Weights of a small GPT-style language model, trained from scratch on English Wikipedia: vocabulary 31871.
MLP neurons of a small language model. Each row is named by its layer, matrix (up: input weights) and neuron, and shows model dimensions 128-223. Each number is 128 + 32 x the weight over its row's rms, rounded and kept within 0 to 255. Numbers have three digits each.
Before each neuron's rows, "fires after" lists the tokens most often just before its 100 highest values on Wikipedia text that the model never trained on. A number after a token or word is its count.

fires after: "9" 58, " The" 11, " Mat" 4
L4.up4503:093145068146112144113129166130221095102098110121059111132121210095102154098196095147084172201171186125182166124129137136127114098124121126223103102122113121193151159105150088145143111097095113133137136139149121145184125191139098096140144154074101089146112139103113145093164154133163090133

fires after: "9" 67, " World" 8
L4.up1144:103135124139112150166137188187115176114138143108151122111167122123164159153140124113137099126124118179099128140130173145172088114117135079133122164185099126145099204135115114126161163176133126140133076135136133077161123188066152139169111103102086110104127124147169130116082174111159093158

fires after: "7" 19, "2" 13, "8" 13, "1" 9, "9" 8, "3" 7
L4.up2575:142152174169152129153123142097156053093068151097191113156114157092034152151097173123180169117098136126136128095120160112098150133124103113104171117163159096147075148151096097117112124134127144145136113116113150159128084173065089141131156135157123074146123098161134122130133141167087158144

fires after: "." 65, "°" 12, " ." 5, "5" 4, ":" 4
L4.up4012:142150149083134068133192154113165189175071148110128184087142152159133100161125166091201164091105155169163133101082150139122115086141100121121120172079093111081149094101122152086147118100093105093143129127127151180076139142130078141128119112178110121118150092061103155106166109138142174131

fires after: " (" 60, "-" 11, " \"" 8
L4.up971:071109116085083120097173130101104126148107115116131125071103153195139173134050159081083130139098169140157128052137079115146157099125178113145128084120174138129156128116098102164072164183139127114111128103147105142102097178137111129133112137118087093139125151111169133094082102143148162104

fires after: " and" 24, "," 17, "9" 11, "8" 4, "2" 4
L4.up2190:110112123170165221103181165160192115182166151159177132151140119120143102086114099142193153140121148128137142109098127094142085136149166098116101122145149165125141078185177140086133163039116120092155051127128136091081165146114107105118148120152100112131168136139123037155064147136145115163

fires after: "," 40, "." 20, " and" 6, " that" 6
L4.up949:171142102089149109163109127137098138142125159172176147130114110075152086116053131154144118110137137126094127103162118133135076109172131111127104184134076094111078133188091166081144162066106096153150138086044097137079161153165112105182108094130101093182147124210091122147135133128127144120

fires after: "\n" 35, " www" 7, " " 5, " by" 4, " Website" 4
L4.up289:179146117089117147141115161083199181174106122120123104159085084124141154112145121178159121084149124106212171134126095163124140128100000073163113127072104070126167111180099041137115148178040127159110119134137092113114118092135160139119127133141107172177169154140136172119095162174043135107

fires after: "9" 19, "1" 16, "2" 13, "8" 11, "5" 9
L4.up3136:122114134146185185139126108117132156140127080084114118159127099100143121125140136155072164150154138101112145167117104105112139146145100154088084049143163110152145096157111126096125105213116121149103118130113159127133157168089126174172225121139183142196131123092164088119098098093138077090

fires after: "," 47, "|" 9, "." 5
L4.up1776:134094142157167102100147206097161132140166134083168121145193169130059121120163106152186181159197154145162131099092177132146140147112152129133103112073111158138114065166054143103132111096128148057074115096081099134226151162066139103156118140099121149138135137082047108121130143092109114131

fires after: " " 29, "," 23, "." 15, "9" 4
L4.up1513:150167149132153130151147125122173208104105226152154138145184140141139110108156143137169169104117116191095149135159123163112103119105122124153166124091097102117123167199093080109138159109112172108132113126148167098146155152156106142037174111136142142144148147144157123116137074186102152141

fires after: "0" 37, "–" 19, " took" 4, "-" 4
L4.up3764:133105112191080102083076140200162141121120144098121096106102144134166087123103163143113102127099108092077132131155111141152119180167081140121074181164133165092197162137179088085180126166140159145142106079163120131167127161151123142191073145168137106151167170144126107163159145124118142091

fires after: " " 44, " on" 9, "2" 8, " October" 6
L4.up2848:114092120175098152146120124191089124093182073123163165094131098110118084107204119154100116117114105165146111171134157129114118109126107140088120101126141096062076148134151056100203119211153063111127131133121133145130137177118171080126233077118179147151132158173178150134084102148094071123

fires after: "0" 55, " " 21, " |" 8, " ENG" 4
L4.up3810:130122137167057155181141113178187125092072109119118066126158084135125165133102110144075138127151154104150166036114102145135140149124142115147086135101146116127077156150124136155191136094157073139165130139114110135147128159141164137091150107066131084102130120134154138098112154165136155118

fires after: " |" 46, " has" 10, "0" 5
L4.up2687:169127233130060093144060160090159133118158082145137146151191113125140106119192103195115117092166127107145108180106123125132123191156124142098096160136156137114141093150140167108091119096100124178096130136104113115127122063109131085136130136154086197163087150092143114126134141121066108117

fires after: "." 47, "," 5, " |" 4, ":" 4
L4.up3759:129126145123121129135118120174157164130099136167158112071076125106139157147152116145185156137173117132117162148171152132117126131096072160186135151154117168121130139106122117139130186064136135111095194126086132163106149148140099142207119111141157122156140043183063084149182069065101147141

fires after: " at" 27, " of" 16, " from" 10, "8" 5, " the" 5
L4.up923:148156164175152150125120173183121159141072112152127085164123112120193134156144088196097207140115168138116101136141120125147112116092053162139196124095106106112098151142186061111058144120092113157116076097045133149125077120132115163110150144183096163130090139057165088102138178157061138116

fires after: "," 29, "." 27, " " 5
L4.up557:099144146116152067166120141125147125122138046127117105101042135182138186091126179127178115109119153186099096138142144168131162161107175092188129103130105121156163147114208148077133188052093124104128106136137137162110059085149161121191072094127109131164165130159113126121165129093134127093

fires after: "," 53, " |" 8, " in" 5
L4.up3741:156164100155093135088210178127147179157098128148066127126158094182085110110144110123094186159145150154156108074187124093130086161128129129110189135141141131126117074134171113051112192178170176131113145136122121155105141093101165179118184079111139098169121106107136084138142165116107186179

fires after: " the" 47, " The" 7, "s" 7, "The" 6
L4.up3039:149107114095163155165089106118069142119137193089109180201116090149107113118113089175127111129165121136149080077154170177140115182157155091112211160153098170144188128163140143144146134089106123104114100150096079138170161122087109094100090117133168157127106193142104117177119093108153133091

fires after: "\n" 41, "-" 17, " Website" 5, "=" 5, " www" 4
L4.up1843:180110064121113045103105160122172122145124140071172176129136098100073125084131089130128099142151110168119110106122140137159092097181128113127111145015136108088124153115107067142133133094115147132110112146199079104111094148174171121157142156147112138131102091080131110149109199109152132136

fires after: " " 54, "\n" 7, " and" 4, " of" 4
L4.up2129:088101087071091133102080137122152082155151119128154071128086165204184140114200142136060145157129127122130197108040121172138151106147079152137087056087126129115135148139105137121064171140088135164160116132173144134097183118111147173107106096080103153163152112133118176122061141144116133129

fires after: "." 49, " |" 8, "9" 7, " ." 6, "8" 4
L4.up4536:137162160105152150121097143182123117145087153124158171122173149171146083134131145141140148132136175179117087151119115147143115163165185118136160087123095111142108150116128149168108072065116098148094093121202106156091181154101094126066143140154170076104132140118149125113143121152196163171

fires after: "1" 17, "0" 15, " |" 14, "2" 12, "3" 12, "7" 6
L4.up4311:115160142126127124093085146095139066161146128117131072168178090108092118114094097107153097118089112036143117157071115140193107086133144138116122135131074181144101103143111152105130155041072169105185175175097121106104138188137033194127127148192112107146078141189161141180111115101110074144

fires after: " and" 28, "," 23, " a" 10, " is" 5
L4.up2804:104160111190169121142155135125175120122116128148163164133143061075134095103174126129047157105138118151098068103129127023143157132106123122170144143152163164092162174124102069173096152130109136111101130111124094145118138126098152132095063135168142171157172143185168082113181144109193104094

fires after: "0" 34, "8" 18, "9" 8, "–" 5, "7" 4
L4.up1511:151161117136114055157131145138097100165115160119195162126138125108139167109129122143170166135109164130119108093118136082138037132149134141108133112097108075156134136164168093085123146160139144133103148072130138135198117111140112137089159135128132088131135113131148113161098144081161137135

fires after: "0" 21, "9" 13, "8" 11, "5" 10, "4" 9, "6" 9
L4.up2784:109143153181128158155105150082104178149133078128099134111158124110170105129136182173130115157114168133082186144189058181174153095145077185109120098136071154138140086176054159126141122126173116115119108102141123131147241136110070151122156134108164126178117128142147142100142136155117120175

fires after: " the" 32, " same" 9, " The" 6, " on" 5, " that" 5
L4.up1185:180156077125154113127166138104072105107116095123091130105091103130115142134172194065084107124116147123151034079136183168121092074147090148120147106132116192101094207148108089090120189135109106123209158143133085123165125143179121146115118169058095153106138147157136122115126135138140153146

fires after: " " 70, "0" 23
L4.up4205:069172148112101094108141185137134149180126186119086107082127166132095116137071138092122111112082153086141103155148153093105153162113176136187128174141179170129125134114109120092151127085181102169205080151167125122179081139124097097093095144119127126121139145187126150141117186066090103202

fires after: "," 64
L4.up3266:154138130100091171079122111148111166001119194102113133149176130111063138198093128165168142135136150104083115112115140129089190127081181082129113116103113136072096109187163106070105113086099181138103108104083093067168091127157102122142180103135124121170075127091097150113120091124143128159

fires after: "1" 31, "2" 12, " |" 7, " L" 6, " Sp" 6
L4.up1458:115151120104152094198134118125124126079133098124140133156120130095154114160131180147109167163127176109098141113080126126127118142119154107170208130201083148087170100141095101157174104111183121198110166130154180151114081099078098074140123135122128023135076051060153115104110136102168106134

fires after: "2" 35, "1" 34, "7" 10, "." 5, "6" 5, "3" 4
L4.up790:118164145069146179146066115067146111158125150160160079103118141144169106187128150109150129122126078122174212169144090110154164157145147118215143129119144099161108173047111091165129156114160158145134089114154124120165068098111116181159141154166164154103136199145133131157170162141172162055

fires after: " the" 53, " The" 6
L4.up4100:157071112136104177121171132092121113149095063130090132149159179095109142151153150064092176163174114157132056153179128095074127124122169144093143120125154167187161176122109119115146187150111149120112111135081128120175091101122183131148142125146099116084124076148179155124152156089192153099

fires after: " " 51, "On" 14, " On" 8, " on" 7, "In" 5, " and" 4
L4.up16:124067131111118145144173085134150101167130153114149087083165144153176162109115104186113147161177128167145114113096111142133089132108071111113149138127067160092153074140080106093074134135090120141140176090156137135058168118175138077086116202160165111113103141105158166118143074098044180158

fires after: "0" 46, "2" 17, " per" 5
L4.up4163:161104151136117129170087144135092143145126159048088141172126134138142128139080119116121114103039162146132080173169154083127160131084126133151072138137143141083127100151109088148182102157191131202138081106149164079119070164152111036128126099093168045171101137173140073125182160169160127148

fires after: "0" 26, "9" 11, "5" 8, "ª" 8, "2" 8
L4.up3926:183083157172118097137182097153100099151114110117135102127120071094124122096114123168146146081113136162137125199112204077117122139118105169112078089193117102157139100169141147179076110140122127127121115163119096158129127107123126096142174111136152166091104137080149141054149131101145103137

fires after: "\n" 27, "-" 9, "The" 6, " the" 6, " are" 5, "==" 4
L4.up2539:118142166153142069135097097102118148089117164102153121086107133160139092086153141082085112095156141138176082125185131143161120118104135122173065155100113064153119126124063071057104154118158139181075185103117163167124086087137062116123163144138113140144122120132163132131117198168147142162

fires after: "'" 29, " the" 25, " a" 6, " The" 5, "," 4
L4.up587:082098150149135148145147174136184107124114136155167142186128140058103109142148132138146105086171092151103127130148159137130102137128086173113117121150084183102140097175135107205119150124092110121150139174139107124126108163114175178142147086176159175134131128131115111137165133159183069192

fires after: " " 46, " |" 15, " (" 12, " \"" 5
L4.up688:179224096161141092136104137194136104103134124144111130175128114086162205117128129094122127061138156103168115139125111182060124153075116134092142146148132109123148148169057115140146167096118115121095122115149140107120181153155137142077154070076117089142145121132171130147145110172140133137

fires after: " of" 64, "." 5
L4.up3856:127111112143069106138097080130154095167147191115077110145108165196106133151150138121157107108090194130138109104108125167112157115147102126162136115160082117147105118153148117049107175113109118127149124117084141164121129080129165117106144173121124081206177157167095199103130095094126104097

fires after: "'" 44, "s" 6
L4.up3133:128102171101121187143162118095154157145076161128114087144120121062099146181163107098128176140132136098134161126148142185136129108170171109067165107130120136162119066112097072166140134134127152136133117131126146149162170114134099153156156089133110126162100119086112215083110155136076105113

fires after: " the" 19, " and" 15, " end" 9, " such" 8, " The" 7, " This" 5
L4.up4522:121135100074167134124101070122111163149099052104157135093054104153119131096144176148044184138105143109173078103164160112167155179119144195122128116147071110137122122089111117112054188096098144073169106118172108162153115150146110113107139181114138137130143126086122144148094112110171114145

fires after: " |" 33, "6" 10, "5" 7, "7" 6, "-" 6, "," 5
L4.up2773:144113119096107100198161060119114165115057118147124117144098138163109207082151097110150096128175037125176118158164165087044110070134094168132143152102125084142102131158119135182176125188108116106143088127098151123145108168168140162108069066157161138126084098072127149127149134130115096139

fires after: " (" 46, " " 5, "-" 4, " \"" 4
L4.up3357:088107158108113058177124093095126156174073155158105104103093098191139188152177122128093130121131149090161074115119131148130133130105088107112159093126128173160099089195128108055104123099139173129104121067138139204100111104156099146118132155123111105187125166123141148139136113108105099108

fires after: " " 27, " is" 9, " was" 9, "′" 7
L4.up288:134069116095137075167206154167141142140125120146062137155077181036117119146170096127119167052118171146116114069125133092158104131203126086135120105112154035115090100137119147118182107131150160095171126093161129131155108126145082098177100132161095100139145208091090148117130128151125145118

fires after: "2" 17, "1" 15, " |" 9, ":" 7, "6" 6, "7" 6
L4.up2470:081116116115134128155109106150167147147136116127213138145163156106084150108099143140163125160093144130108166192113153193098111105084127110141139111119108078135140177164167142151113138093130135165136180088108126163120087153167125150127065115122152090136130077192069151166117182118133161097

fires after: "1" 27, "°" 12, "9" 9, "5" 7, " Released" 7
L4.up474:097147120164127098106200169079132080128162093152086171151121135053133131152177127099124119133063161126113110071115093085150133157131093068106109119089130088080147079144132128086151147116133158165111143104153113161135085095155152078153091075099119118142103167102098157152124123117118165122

fires after: "\n" 70
L4.up440:096150119181080155141144132160164062118128117146118105177167133143157121169090108131138133096158095141165109126108188155127106093155084144150143112100116096163116155134131032081155195087073181129090131084085167139170112153111110134070168106078111107079108139117134144158125131146114120057

fires after: " " 66, " |" 12
L4.up0:147099092100102078151077137106162091178178114132093148125137136174171170084127129154146096107139096174112096106133112097131116127143111138084123068132150174126135117058122173093073186119077100166106133089097124162050119147134125155134128118141096117113171124181179133144187108109126105095

fires after: " |" 52
L4.up4248:183055139137154129093135165090131116138156130066151096101104120125212110132139141077128189123142095147134110148123074139165123138151163079148081067143075196135118101148118131140089105133108134144093110098118132214078190126096096137112097174127156134112114153141116090151149156113132143089

fires after: "–" 45, "." 23, " ." 7
L4.up3074:194190144144148147136080131173068125159155159076125158103131115146160136087127108059146104088080129167120094114152217099123161134152131116171159120198181078107097119069162166123111102164097161102138140199095127135113141130126060173121129125168081039156152207078094166151170128129084153085

fires after: "." 26, "′" 24, "3" 10, "5" 4
L4.up1261:139135078102170100111082196105178119165108133161174104122162086067116123140119151082205187105117145137119158127119137155095153131149111133105175151121104147162116082137138122198125134084111107095104133133137065139121134094149079177139079063059083117099144102122122104109143137054119151170

fires after: " " 36, "0" 19, " (" 8, " P" 4, "-" 4
L4.up1315:136066085103112122133118069169109103136144182109127110161122160122149151149114162088136135137109141193072108144143143123053182146143114186096121160123096102106152136098155113151145129140131092130141131122175141193129169137158160091127101107177121125101090123080117075168112100107070128093

fires after: " of" 24, "9" 18, "8" 8, "7" 8, " life" 4
L4.up2601:098178155150155116106133112160103143098143122112106089121110119128120099070116106166158125138074150154137085187167107115166107118106105121155110074150130053132091108111146089172124168133137087132216074158116155135189136164083108146174157124108078135174125129089093117148134135125168093151

fires after: " (" 54, "\n" 6, " =" 4
L4.up637:052133148120119135134066162133130104181122105156092126124122178158158169113160091109122114103096174162108110131117119118081151170121139066116110149155124159113046109073096118053198094168084144152112165123121117168097123158142114107177116173087111104142146089165143121127172112138086140078

fires after: "\n" 26, "2" 10, "5" 9, "4" 6, "6" 6, "3" 6
L4.up4315:112140122150130044145098102139107113123113085146169178149106098193090084195108138229104162139158132105072136149120122131186108177080071182160129120099099197068167089173095109096154159098127131163112148095086166073085181142119135050119134170139067055100083146187174119168110023104090133187

fires after: " " 27, "0" 26, "," 9, "2" 8, "." 6, " is" 4
L4.up653:128155101183146065136174182157141131109104162095123147196108120154128200107047090123153133140092109144132085146154149050135169124201113119097064161146136129105178147181093121126120187096157135082150111149151144132108116107120165121123089096137144099145064098155133144100150165136098183100

fires after: " to" 55, "," 5
L4.up2007:152123125096160113139105132099162161124195107127150154207176082059121118160164143085139120153115152155153075110160125088139094123096165141158150140166151168139115191175143053098080247140063093114098156102149128098153149124097123145203114111126153178133138090101192100133122131113156170107

fires after: " |" 80, " (" 4
L4.up21:163136143124165123179140148098093229114116087146081199149095182147107164154104104081152197158130114128109111097143082128098044167151127124110142111193127153126145075086111162107133173160161135059141054123100192140106111156093121154175069143100153154096114126127087143125148133068173150099

fires after: ";" 19, " the" 15, "–" 9, " this" 7, " same" 7, " |" 7
L4.up4211:113172116162113088114130154085091162125127107161109134165186142108097121142103145057122172171143174142120070104105126101072143092099097120149210076165152107148158140106149105074123154161092157105153157172150122103154130157118132143184153106096116119151138131129139123101115147119124104165

fires after: "0" 50, " his" 8, "s" 5, " their" 4
L4.up2492:141070137175157119119146114104136132145109128107074102127148149166161072128082129138139129155134105073137089091114093068125142143152126081118086193133154150157141149100106128114155124129096115160128049142142050118169162125108169090106111146159139145096092079111152132138124099161113145119

fires after: "'" 47, " and" 8
L4.up2903:165114148128170140099117129130196141094136198121148124108118091165126159157158151157140133125129076140160069080102106186147086162099150107134165067148141105148136088172156177111109163097173167104167108111095114140155127046136168084132114101137110135167103082068178172130173141165174124180

fires after: "\n" 44, " " 11, "|" 10, "." 4
L4.up42:077154164072131093146134150160180127162130106154137150133119106169125128102109094055069111105143110178088125117116109113120117116079170152136052120077147067125136133213136160142075099133113129108168128062136152116210117164142141124140128106112090159145168085114130156149117115106164184113

fires after: "," 31, "9" 11, "1" 11, " and" 8
L4.up3014:110128115149070103150114115134113143170145084111107176133142121129105150149130140150113106163107113136058114125105143131157110137122141110098089166162135094168190113110146179100100148133083148122159126088088075127107117115103126087164134141074097139098059165157138135114114108118170150141

fires after: " the" 27, " a" 9, " as" 7, " to" 5, " The" 4
L4.up1210:101117119132150204113163203170149108155180211156112095112082138101176180120123060146121135151102079140141097062106124163075140139075088145111089133136146061101133139154125134141136151097180130147134177109145137166166138131183118164108171166116048093106172132153128121111133107172133122194

fires after: "," 29, " is" 7, "-" 6, " a" 6, " footballer" 4, " United" 4
L4.up4154:169150155103157137187170060177174187209128074142145195114185120119133146148097120184132078111163090157123068179162136111101125085098078153112101154185181158102176139154101169106135102121162116164114133129112146102117172129115129151112147112090142111144145080115063091119112183102133143150

fires after: "0" 46, "2" 38, " " 5, "1" 4, "9" 4
L4.up3015:112106097152117134122087100131128176058134181143127128119116157070168058139121108164095129141125147104102103045183121098151116125129135123131146135091103145151106124126142109160134099212071082164137117223105098222155040217125167114133163108229162134104163109087085174161139139094149067116

fires after: "\n" 35, "-" 8, "|" 8, " |" 7
L4.up1781:060100124185113135115152149150132156148147116104110131073163089092100136165131140068165121067169082183151159147164100152119100136125088146152098097152196128102098116128127144172156118152131047144138169092151126077211122128140132127102116130130121140149100113168171143196127064171154160125

fires after: "\n" 100
L4.up1235:113213129148116113183127155151132083126127109164111159170121160110115170158121063121126115092148109159120179162145090144108122133117051077108091059092155107064078147142091156084166158096170150073182169109107125160165098150140133145128096151124083139051120111104106120129142058149153210108

fires after: "0" 21, "9" 11, "gas" 9, "7" 9, "2" 8, "5" 6
L4.up3999:120097134066163111154109120115105118148090129104131112157170096113160078130128089133187115112103107096173090170141025138107165178179152129122092054114154123141131172150135095085112133139062135174123136222136153114141110119162178156090144198157143137113096142142081118142156131086136109186

fires after: " that" 32, "," 20, " and" 8, ":" 5
L4.up2265:167128124136132138141148123064199160147138139232191118146132146140142095180126144151178136130155134144105099149076067155097131133142087101142119119127076051138156099127138154101145208159166121143123189154151118133109147137134151132154103126081106145090114179127111116135129076137166107099

fires after: "0" 17, "6" 12, "9" 11, "7" 11, " |" 11, "5" 9
L4.up2278:101150089160110148184094159151136158157154149136167149128173126044095071035119131138118193129121118167178138160156126123139160105119092101149110133142147170148129089138145160125116168013151149181131130125036164156121156096149170182179160142136073104121091135106121094161122164189172169122

fires after: " " 64, "|" 4, " |" 4
L4.up2174:156078078176073087097139096132167091169097142125103103034131121112132118174136182115074176135105133122173114095170158093150102153165147099157131121068125134092128153123085166098139187098061107109075124095126121087151168121116123071154126114129114115241167121085161152122167152086097132116

fires after: " his" 26, "s" 17, " their" 13, " her" 8, " His" 7
L4.up4342:111059094130070194110174126115141050131104119176145155151153102150100086174091108145129087122110121155101073139124088104115165132076145079097119078142119082061143082117138163202183113145133091169118051204089136121126184089122145088054151076168103164157087149068121155126103117120104104157

fires after: "0" 28, "2" 22, " " 16, "-" 4, "3" 4
L4.up1226:193203107106112101153097117113136147113092181140146152182144148129134135135123155137111143103138104140089107140116158084110116078151166130141130158090117127099064159101147109150108110094120171191175122083143109127071119129096156074112148072085139103159096115146170136127128063181154154176

fires after: " to" 15, " re" 10, " at" 10, " than" 6, " not" 6, " was" 6
L4.up3645:128157124136126124140113133148130096118120133079166131089132192165147141077131136154162102148124154102144089117080173137107113155109151136164101061142172102126183150077159135068097197181107184146131152119084084138158161192094115100234146097146097147113131138071172088106155216130155198176

fires after: "4" 26, "3" 12, "8" 12, "9" 12, "2" 11, "5" 9
L4.up4335:139135074169125145078213113143079106168127129114116100164165095123106160112159142128182156030125104091138088142147103081205184130153100126117098130081115120163104109133136130157163178116200214135108121139118151102104161123086090136154230143153176123117118089125158157131140085159108107166

fires after: "9" 25, "0" 13, " United" 8, "," 6, " Rochdale" 5
L4.up1047:117132095085083123139125110126134104154130109152152108080090131088120140124149130159177149123131118178126122100119200093142091121083171153156073196131202085136144143146135152144115137093160112144171164111067151099157146167133117133157153093089133150102193162158116116153156143127057176110

fires after: "," 65, " |" 12, ";" 5
L4.up1863:111118169139101116141133132122109166096121063129133112146143117182087096134099063136065145186139071065126125068075097150118087104133173115177103154092103100161137090144140150177145172103145141146138113120083119166147111132156059150106094102121115072127158140144143098211138095165168172163

fires after: "," 26, " and" 14, "-" 11, ";" 7
L4.up1918:102131115163200116199137140140162152130092063187155170152123078106142149121104102113098114151090123136108050154090154109091171111133084175118143162092143175147062133097132110087134153156087129120101120105209140098174181128098124124111075079117096165137201079125088134123146131134142140111

fires after: "0" 30, "2" 29, "," 9, "1" 4
L4.up1708:159100142110162160152110123071174118119114176156134158132060128118114074177080159176132129119098095158121066160132101096121100175191105128150114132105148177160077123108100145098168131122179074112192105175196095143152148146124183097161062115087150189121150177157145114132133119171140069146

fires after: "." 48, " ." 7, " all" 4, " that" 4, " Best" 4
L4.up4117:170097083047121128143171112071201124182150127159108101122130125160132107133141160162228158158141130186033162126105140132133119129118140050143067095105107128088126103114143066073114122129096108118140126194111149120152088135086143124131071112100165179187102099124180177085145122133120130119

fires after: "\n" 61, "-" 6
L4.up3259:132132104155088140134100157092162117121125145134138109121121130074098076120130112155154115084064085109142119080136090156193127120189114102108108137092117173103115126125158107140176102149126069158106154107160173135140134142122134156145107121195084105114132118125144124162094080102106152117

fires after: " one" 21, " and" 14, " of" 7, " or" 5, " co" 4, " all" 4
L4.up729:130125138121109128157064106120136169148125104145080112061161094142193247109157183121142142127136125127139142128145134172205160173093145175137053126112119139097120093114138154130149066079143122107148089169172151120129124191090123115101123131102090099120115148188073166109151139106094148103

fires after: " the" 39, " The" 12, "," 8, "9" 4
L4.up2768:064153136135122172055130134206141154172092163140079121119123147031135132067124086161115161142148154188138112110150133121173133148091065048124140127150114092147072114207104133094202102119158159078149155116112136095112120153123142101161138146143178098155167109139118119074135096103135116159

fires after: " the" 44, "The" 8, " The" 8
L4.up3303:165144120139126175072130116098103079107136127120120166115058123168113072183167098130134122102105137113170148120104152165158126125109130117121097141145126143093024193153188120073071152141071101111162104146120158108117114142107085161156105195149138112110129164114183126102125100093166098095

fires after: "9" 63, "." 7, "4" 5, " " 4, "°" 4
L4.up1370:130082143094115148060133151155175122087118121166168134148161153111163178113182111136125209179088120153156077105125132128156142136109136134150146125119081138192091128093143060191142138131104114126139185112139133074146118204104101117090193099152150133100085086113129154065096101130112127131

fires after: "." 35, "W" 10, "})" 5, " Website" 4, "0" 4
L4.up1854:152104187135090073112118143116134169099133120163191153141119134126084133110148151120092068117124109115138142144097116197138160147120206183136172098130144120082134120195183184167074138160137140168095150142127159096128146072166133151131109182168135099090114154130141171152094138102110148104

fires after: " " 70, " (" 13
L4.up964:077107152134172119151109116067192132176080131144187152144110172120051147119094066115093145126154120098167135072124157115110091161127141118132101115107089114197140116172177135122144185070170171087057112118157114154166143115123120117108097144073154153152148136148079180121111105096160186164

fires after: " on" 23, " in" 21, " (" 6, "×" 5, ":" 4, " |" 4
L4.up2215:125091096104099097145173097127109150097122174075102147101150147093112126101150138174091152158137128103128111155110133138127159153162148161115171147072073140163083171159056171112099210069131163142112168127011117098075171126139131099144159133068131182144163134114133101161081116138089149139

fires after: "\n" 47, "." 8, "," 7, " by" 4
L4.up4143:070160137133180138101055111150113141170101138088098091146152113116105183119148159126076171094187102127136105109151180116142134172101131084134107120090119162137188175165083138172104155123055119167123150057140150110169125177146140180148162141103126095151139142125178180113118063123127174158

fires after: "0" 37, "3" 10, "1" 7, " N" 5, "2" 5
L4.up37:152073183153070091126127098135174095128066171168144112064105171154087098173109118108059166122151139132163136072057200061172166133081110212154110125147077150094141165142159083147086193191110115071170113087111164120064082117137082135105160125132158142180082144091151096180147081132072110078

fires after: "1" 90, "2" 8
L4.up658:139135149097133084113127045085125109146150157138144085177103133125161110151109144109115132110109100118194190174160091222090166122081113219128107162143092130113135151127084091117127131095096149117117139134132106116117094171095146108118114139148148148106129139132130210099178086161155151106

fires after: "0" 70, " of" 5
L4.up2485:108155168198132117165170149150129161176135151132059097129113131131065159157091086091171134139130202117195044176146209141109103164114108170165139143075160127093124130132120163124161149153069109134183099166160151165142122117077097097120078182129136110196138132131130087152138136078108127131

fires after: " the" 17, " a" 9, " in" 7, " of" 7, "in" 6, " on" 6
L4.up57:101125124181104121120143121146117159165172133137134127170121112125144128134145131092081107105170105136137059118199194049131096159099129108129072135154069101117130130137137093124103178200113107158142142144181086144129171113165097133098145153135084164156177184141192115185121201118128172080

fires after: " Released" 17, "3" 14, " Label" 12, ";" 10, "," 7, "4" 6
L4.up778:139153140124146119088161161134124160201064180130171153084108127124131097177113140179071155122106149111129119060131075061094085135164139133171085145061114132127047169123100129103195140126075147143123127100120160094138148108104142150179190083122128173148155147149136139121133144144131146127

fires after: "," 34, "°" 11, "4" 5
L4.up884:167128152154088190161158144089101155161029091114063187090164132115078113120138188149137124101155104109089152105085146165133087104086105126102119079133142181080114117127091133113095139124097129131098136134129069114119165125180111119090143058115169163142073079178168131123126156141081132169